config.toml
activation = "tanh_gelu"
init = "normal"
optimizer = "muon"
lr = 0.00746
lr_mult_down = 3.0
warmup_steps = 200
final_lr_fraction = 0.1
seq_len = 512
steps = 11246
MLP neurons of a small language model. Each row is named by its layer, matrix (up: input weights) and neuron, and shows model dimensions 80-143. Each number is 200 + 40 x the weight over its row's rms, rounded and kept within 0 to 999.
After each neuron's rows, "fires after" lists the tokens most often just before its 100 highest values on Wikipedia text that the model never trained on.

L14.up686,263,200,178,202,171,143,219,205,72,241,227,239,235,216,208,148,277,218,238,218,226,247,199,190,247,200,166,251,217,218,291,221,215,155,262,261,183,178,186,272,154,161,297,270,169,203,160,188,219,170,226,185,180,200,149,162,230,233,197,141,191,186,110,199
fires after: "n", "N", "M", "m", "A", "9 "

L7.up99,198,161,97,183,185,206,246,151,170,268,232,243,289,283,242,268,227,122,246,155,181,180,169,188,225,235,193,98,171,219,224,202,148,188,173,237,182,191,238,198,128,230,214,210,223,135,175,216,232,161,245,159,246,224,202,233,183,175,226,186,252,224,220,221
fires after: "al", "re", "Re", "Al", "pro"

L9.up570,213,204,149,228,253,227,181,203,255,222,202,230,185,263,151,201,146,221,241,196,253,176,190,175,241,152,220,166,234,198,196,164,274,166,217,251,163,238,174,228,135,210,248,248,139,187,213,193,187,208,263,183,242,233,261,179,133,262,240,153,211,214,277,142
fires after: "M", "F", "m", "em"

L8.up625,233,231,205,147,253,173,241,144,165,212,226,246,213,158,187,199,197,160,137,242,222,225,223,148,188,171,118,239,212,221,183,129,187,158,234,130,187,215,174,207,163,245,203,217,173,241,207,166,254,149,225,290,156,160,214,169,208,233,144,144,230,131,250,175
fires after: "B", "Se", "Ch", "Be", "ch", "M"

L14.up418,205,207,173,120,224,138,248,220,206,169,159,170,186,124,235,125,213,207,225,233,227,265,266,240,251,204,268,222,197,226,170,156,155,183,249,152,186,240,219,225,200,164,190,129,182,234,216,156,130,197,240,269,187,222,199,208,238,176,162,182,165,191,189,186
fires after: "l", "b", "st", "cl", "B", "St"

L7.up526,213,202,222,230,203,243,133,199,167,187,172,274,259,239,272,235,176,214,236,198,256,203,269,220,185,263,201,133,198,197,100,158,240,237,189,165,237,187,210,182,212,177,298,243,177,240,166,172,230,133,113,118,249,232,194,189,174,184,203,224,223,239,202,247
fires after: "Sy", "At", "m", "Am", "O", "I"

L15.up247,207,157,163,198,273,197,192,192,220,192,173,265,163,119,269,252,208,207,205,229,166,179,166,200,141,202,270,240,208,149,237,165,198,130,260,266,162,222,128,228,214,192,203,241,144,229,287,273,202,265,180,187,131,158,174,217,248,179,172,168,179,203,285,137
fires after: "c", "st", "C", "D", "| ", "G"

L8.up35,217,205,198,253,237,188,196,220,184,268,250,198,267,219,184,265,171,172,250,164,183,196,150,125,215,176,322,186,220,220,164,146,172,151,164,221,174,269,189,183,173,162,162,229,96,212,203,199,192,140,178,111,196,220,214,188,204,169,224,212,275,244,152,204
fires after: "pro", "E", "re", "f", "e", "Re"

L4.up62,113,241,98,225,124,175,159,187,192,221,196,202,202,225,217,283,269,140,242,196,168,154,146,252,138,227,257,166,254,182,251,200,169,182,173,174,268,221,219,203,222,188,171,181,161,215,122,196,271,265,184,186,223,173,224,208,262,228,199,159,214,206,253,204
fires after: "M", "C", "O", "-", "ES", "B"

L4.up206,157,156,168,116,148,250,232,185,210,255,225,139,162,144,108,217,245,257,213,239,199,174,215,182,181,244,151,217,259,241,198,132,233,172,175,161,233,236,142,166,228,192,238,269,151,127,172,167,300,204,97,137,266,205,198,142,211,201,225,222,192,183,225,192
fires after: "| ", "; ", "s", "L", "(", "l"

L8.up254,218,303,225,149,152,293,178,164,211,185,216,208,135,189,190,148,181,190,258,253,222,180,254,238,208,147,267,183,210,196,214,226,187,229,175,237,194,192,163,248,183,235,110,207,269,202,164,180,230,245,252,151,307,167,271,221,222,213,207,177,137,231,226,213
fires after: "S", "U", "Al"

L10.up114,131,184,216,201,135,167,230,169,211,196,193,268,230,220,289,231,208,172,225,249,229,171,150,145,166,186,251,243,180,156,157,254,203,190,171,213,193,220,200,211,211,185,180,214,139,178,249,219,209,232,79,247,202,245,237,185,214,128,111,165,141,233,111,180
fires after: "G", "S", "A", "W", "is ", "rec"

L15.up202,112,184,145,255,240,159,232,214,210,228,210,233,189,236,216,258,196,216,138,259,180,208,245,263,190,167,213,146,155,204,151,204,143,153,230,281,178,163,225,219,175,214,105,180,320,229,198,200,194,234,246,241,267,211,155,203,197,208,215,183,194,213,195,190
fires after: "resp", "H", "exp", "d", "ex", "p"

L10.up595,218,126,164,179,153,160,101,177,203,132,175,202,267,214,188,221,142,282,165,206,203,255,223,163,256,228,167,157,257,212,184,235,222,160,286,115,194,152,190,247,189,229,219,226,162,185,154,206,212,229,236,216,181,200,209,148,229,179,233,242,272,205,168,207
fires after: "p", "S", "E", "e", "eb", "O"

L4.up346,171,238,152,110,186,214,205,234,241,224,142,186,166,241,206,234,199,231,254,193,241,152,228,166,146,190,244,191,315,198,245,173,276,205,138,237,211,149,197,244,180,187,215,209,169,178,79,182,240,233,205,200,158,183,235,175,200,204,205,215,166,193,218,182
fires after: "M", "'", "i", "is", "m", "L"

L9.up696,217,226,148,145,267,218,187,175,255,208,188,262,207,230,151,234,201,210,262,131,267,102,171,115,210,206,262,195,234,197,221,207,182,87,195,250,297,198,173,193,209,192,216,208,173,193,208,224,218,187,217,175,201,253,236,193,251,223,222,160,200,227,256,251
fires after: "M", "C", "m", "c", "P"

L14.up675,202,180,155,219,199,217,190,204,193,205,247,244,145,192,243,214,147,179,188,233,187,217,208,237,203,219,220,181,135,205,204,193,162,208,157,285,248,221,247,189,200,249,105,238,218,264,223,223,173,198,144,194,187,184,167,242,230,271,241,204,253,127,175,268
fires after: "h", "exp", "p", "ex", "f", "t"

L6.up466,178,230,221,232,242,190,182,163,207,175,245,172,129,157,228,228,193,166,153,179,233,218,129,135,251,204,197,237,236,173,167,247,256,208,147,261,180,178,217,178,189,194,160,202,259,184,168,226,257,193,246,221,141,177,220,212,263,224,230,207,222,222,205,258
fires after: "M", "m", "P", "ov"

L10.up273,144,188,156,221,304,241,244,144,256,205,214,177,158,241,263,186,94,231,154,199,169,149,217,254,270,269,257,225,217,173,183,208,206,218,242,187,213,266,221,117,173,178,197,135,243,181,206,184,202,193,180,198,186,189,176,200,128,225,163,159,92,274,156,152
fires after: "ot", "w", "do", "t", "out ", "th"

L4.up292,191,166,147,170,243,206,168,177,229,231,122,299,227,234,247,221,172,142,267,138,209,159,108,219,207,194,209,200,204,121,234,162,220,204,150,196,188,245,241,197,132,184,159,209,197,176,148,240,239,232,184,280,196,150,190,193,178,232,241,223,174,170,175,226
fires after: "A", "'", "B", "O", "Arm", "-"

L10.up723,177,194,161,261,230,195,200,153,171,177,191,234,187,214,233,199,183,311,203,282,114,213,176,177,186,220,256,120,261,246,191,224,206,206,213,161,232,202,194,251,238,233,218,209,192,163,136,169,162,245,217,230,243,233,202,138,230,204,163,211,178,208,179,202
fires after: "T", "C", "p", "E", "O", "An"

L12.up619,216,195,245,185,248,151,252,179,260,167,275,222,197,289,233,270,239,194,230,231,231,133,231,187,147,162,192,174,186,141,150,167,245,205,192,163,179,231,236,276,205,157,185,209,163,254,208,246,163,195,208,163,154,241,118,233,178,176,248,180,151,225,207,144
fires after: "Car", "C", "c", "car", "W", "O"

L10.up561,220,164,215,244,219,192,181,164,229,165,182,216,194,237,134,214,173,176,222,231,195,178,225,203,176,218,254,127,235,251,172,225,207,214,253,260,225,188,164,249,227,147,241,228,157,216,195,133,161,192,158,169,218,161,213,221,303,196,299,120,236,163,127,185
fires after: "S", "R", "n", "r", "N", "sc"

L14.up235,125,228,150,225,204,237,191,173,276,157,187,179,185,229,130,168,225,264,227,216,290,164,205,212,194,257,141,308,230,207,184,191,247,145,230,146,190,217,147,250,275,203,270,231,215,169,188,137,182,167,217,204,284,121,224,206,209,184,204,187,193,161,227,145
fires after: "| ", "; ", "/ ", "D", "3", "2"

L10.up475,217,226,129,186,167,204,264,162,240,206,219,188,154,120,176,249,116,237,173,216,154,181,185,137,239,191,136,277,140,183,157,199,263,194,237,174,240,144,141,222,155,184,195,213,223,182,172,132,173,172,188,159,202,157,212,130,191,135,224,260,133,225,236,228
fires after: "G", "P", "D", "A", "T"

L6.up627,223,198,193,145,219,238,222,120,240,239,194,249,142,222,185,231,175,172,168,239,191,128,179,157,207,208,246,253,237,250,214,211,249,139,169,242,230,168,253,189,177,183,186,256,164,219,235,154,179,254,146,311,182,216,187,183,154,153,185,211,128,154,247,234
fires after: "C", "m", "th", "Th", "M", "wh"

L9.up590,171,212,198,214,228,150,258,119,244,211,250,189,230,221,228,150,216,248,234,221,169,262,146,203,200,219,244,210,192,259,227,183,131,216,210,157,124,176,286,199,145,153,182,184,222,195,166,224,178,289,174,174,190,257,227,227,178,200,179,176,199,181,204,209
fires after: "B", "b", "ib", "i", "ud"

L7.up168,231,185,175,161,274,217,201,148,194,218,164,243,201,228,177,178,237,241,306,228,175,257,181,162,177,222,205,192,284,194,196,143,239,220,168,162,185,195,217,243,203,169,253,219,193,188,197,178,222,155,209,210,216,132,171,191,198,142,282,182,155,165,193,191
fires after: "M", "An", "E", "A"

L8.up369,190,220,153,206,221,213,154,252,201,217,174,221,209,127,227,200,145,219,185,272,168,254,200,253,177,200,254,256,228,146,229,208,245,180,252,181,211,200,153,258,205,160,200,225,114,276,256,197,148,291,184,184,260,204,248,190,183,167,190,155,190,194,217,203
fires after: "M", "N", "P", "D", "K", "R"

L6.up97,252,235,125,167,214,212,173,226,236,210,182,153,208,129,208,186,121,248,223,213,206,240,191,153,316,253,126,174,269,226,203,212,232,177,255,168,211,198,176,192,215,190,124,177,158,252,109,177,206,232,212,168,205,166,156,226,200,211,229,159,221,140,273,228
fires after: "B", "G", "i", "T", "vil", "And"

L8.up104,166,289,194,155,207,260,150,198,200,190,260,195,223,255,157,187,179,141,250,217,240,170,269,188,171,197,241,125,205,115,215,181,232,218,239,222,216,239,227,221,214,157,207,235,166,266,161,169,213,166,187,139,215,147,206,229,210,230,223,204,208,178,137,155
fires after: "U", "I", "S", "O", "C", "N"

L7.up621,197,263,217,194,160,108,182,185,185,170,241,202,156,158,173,130,197,152,243,154,210,254,155,80,278,199,213,174,136,145,226,235,283,184,221,187,176,198,129,205,233,234,202,177,165,179,223,234,264,233,179,260,213,222,183,176,185,124,240,220,187,285,168,235
fires after: "m", "M", "p", "br", "b", "w"

L15.up725,211,291,189,190,193,173,188,171,254,149,202,223,205,204,257,222,111,274,223,254,261,155,189,215,207,215,143,182,199,179,114,138,202,207,228,112,187,203,256,193,123,269,104,182,218,257,160,148,164,217,199,171,117,257,182,312,153,162,229,223,228,230,204,181
fires after: "B", "T", "St", "t", "b"

L4.up683,259,217,131,193,217,170,231,163,244,249,204,217,193,254,127,105,232,219,222,196,170,198,227,168,225,221,239,219,257,186,221,190,209,175,220,244,225,240,213,219,225,200,210,223,178,281,139,209,157,239,229,216,185,150,199,241,176,198,275,160,179,177,234,261
fires after: "E", "A", "I", "O"

L8.up370,185,251,264,198,174,242,161,181,224,171,211,200,185,214,220,251,231,257,171,205,216,194,154,237,159,251,220,218,210,180,271,241,172,224,190,207,152,202,216,198,205,228,232,220,269,144,227,197,183,292,183,212,184,250,222,218,194,138,192,146,181,198,173,179
fires after: "T", "St", "S", "L", "W"

L14.up96,238,225,167,228,146,200,261,202,221,210,275,186,220,214,232,129,230,200,212,275,148,160,236,183,172,237,139,186,221,234,200,203,184,233,152,212,155,191,211,233,204,175,279,206,214,167,205,174,166,192,257,210,248,196,207,190,233,179,175,160,232,218,108,149
fires after: "in", "an", "n", "A", "In", "te"

L4.up248,161,308,137,229,222,183,189,216,205,157,216,299,255,130,226,217,167,221,210,202,208,91,189,214,242,226,162,135,292,152,202,174,128,128,212,245,151,170,129,268,212,157,213,194,164,260,226,216,298,202,191,216,210,162,257,157,187,178,151,180,242,154,247,167
fires after: "Rel", "M", "'", "R", "Wil", "B"

L16.up37,300,226,239,244,227,121,264,238,244,159,177,198,262,107,216,185,231,209,198,184,172,183,218,212,188,174,182,221,204,163,259,228,208,215,200,179,207,192,193,223,202,209,210,225,258,176,249,215,222,342,210,276,179,223,218,202,182,103,182,139,184,226,228,176
fires after: "| ", "n", "R", "N", "c", "B"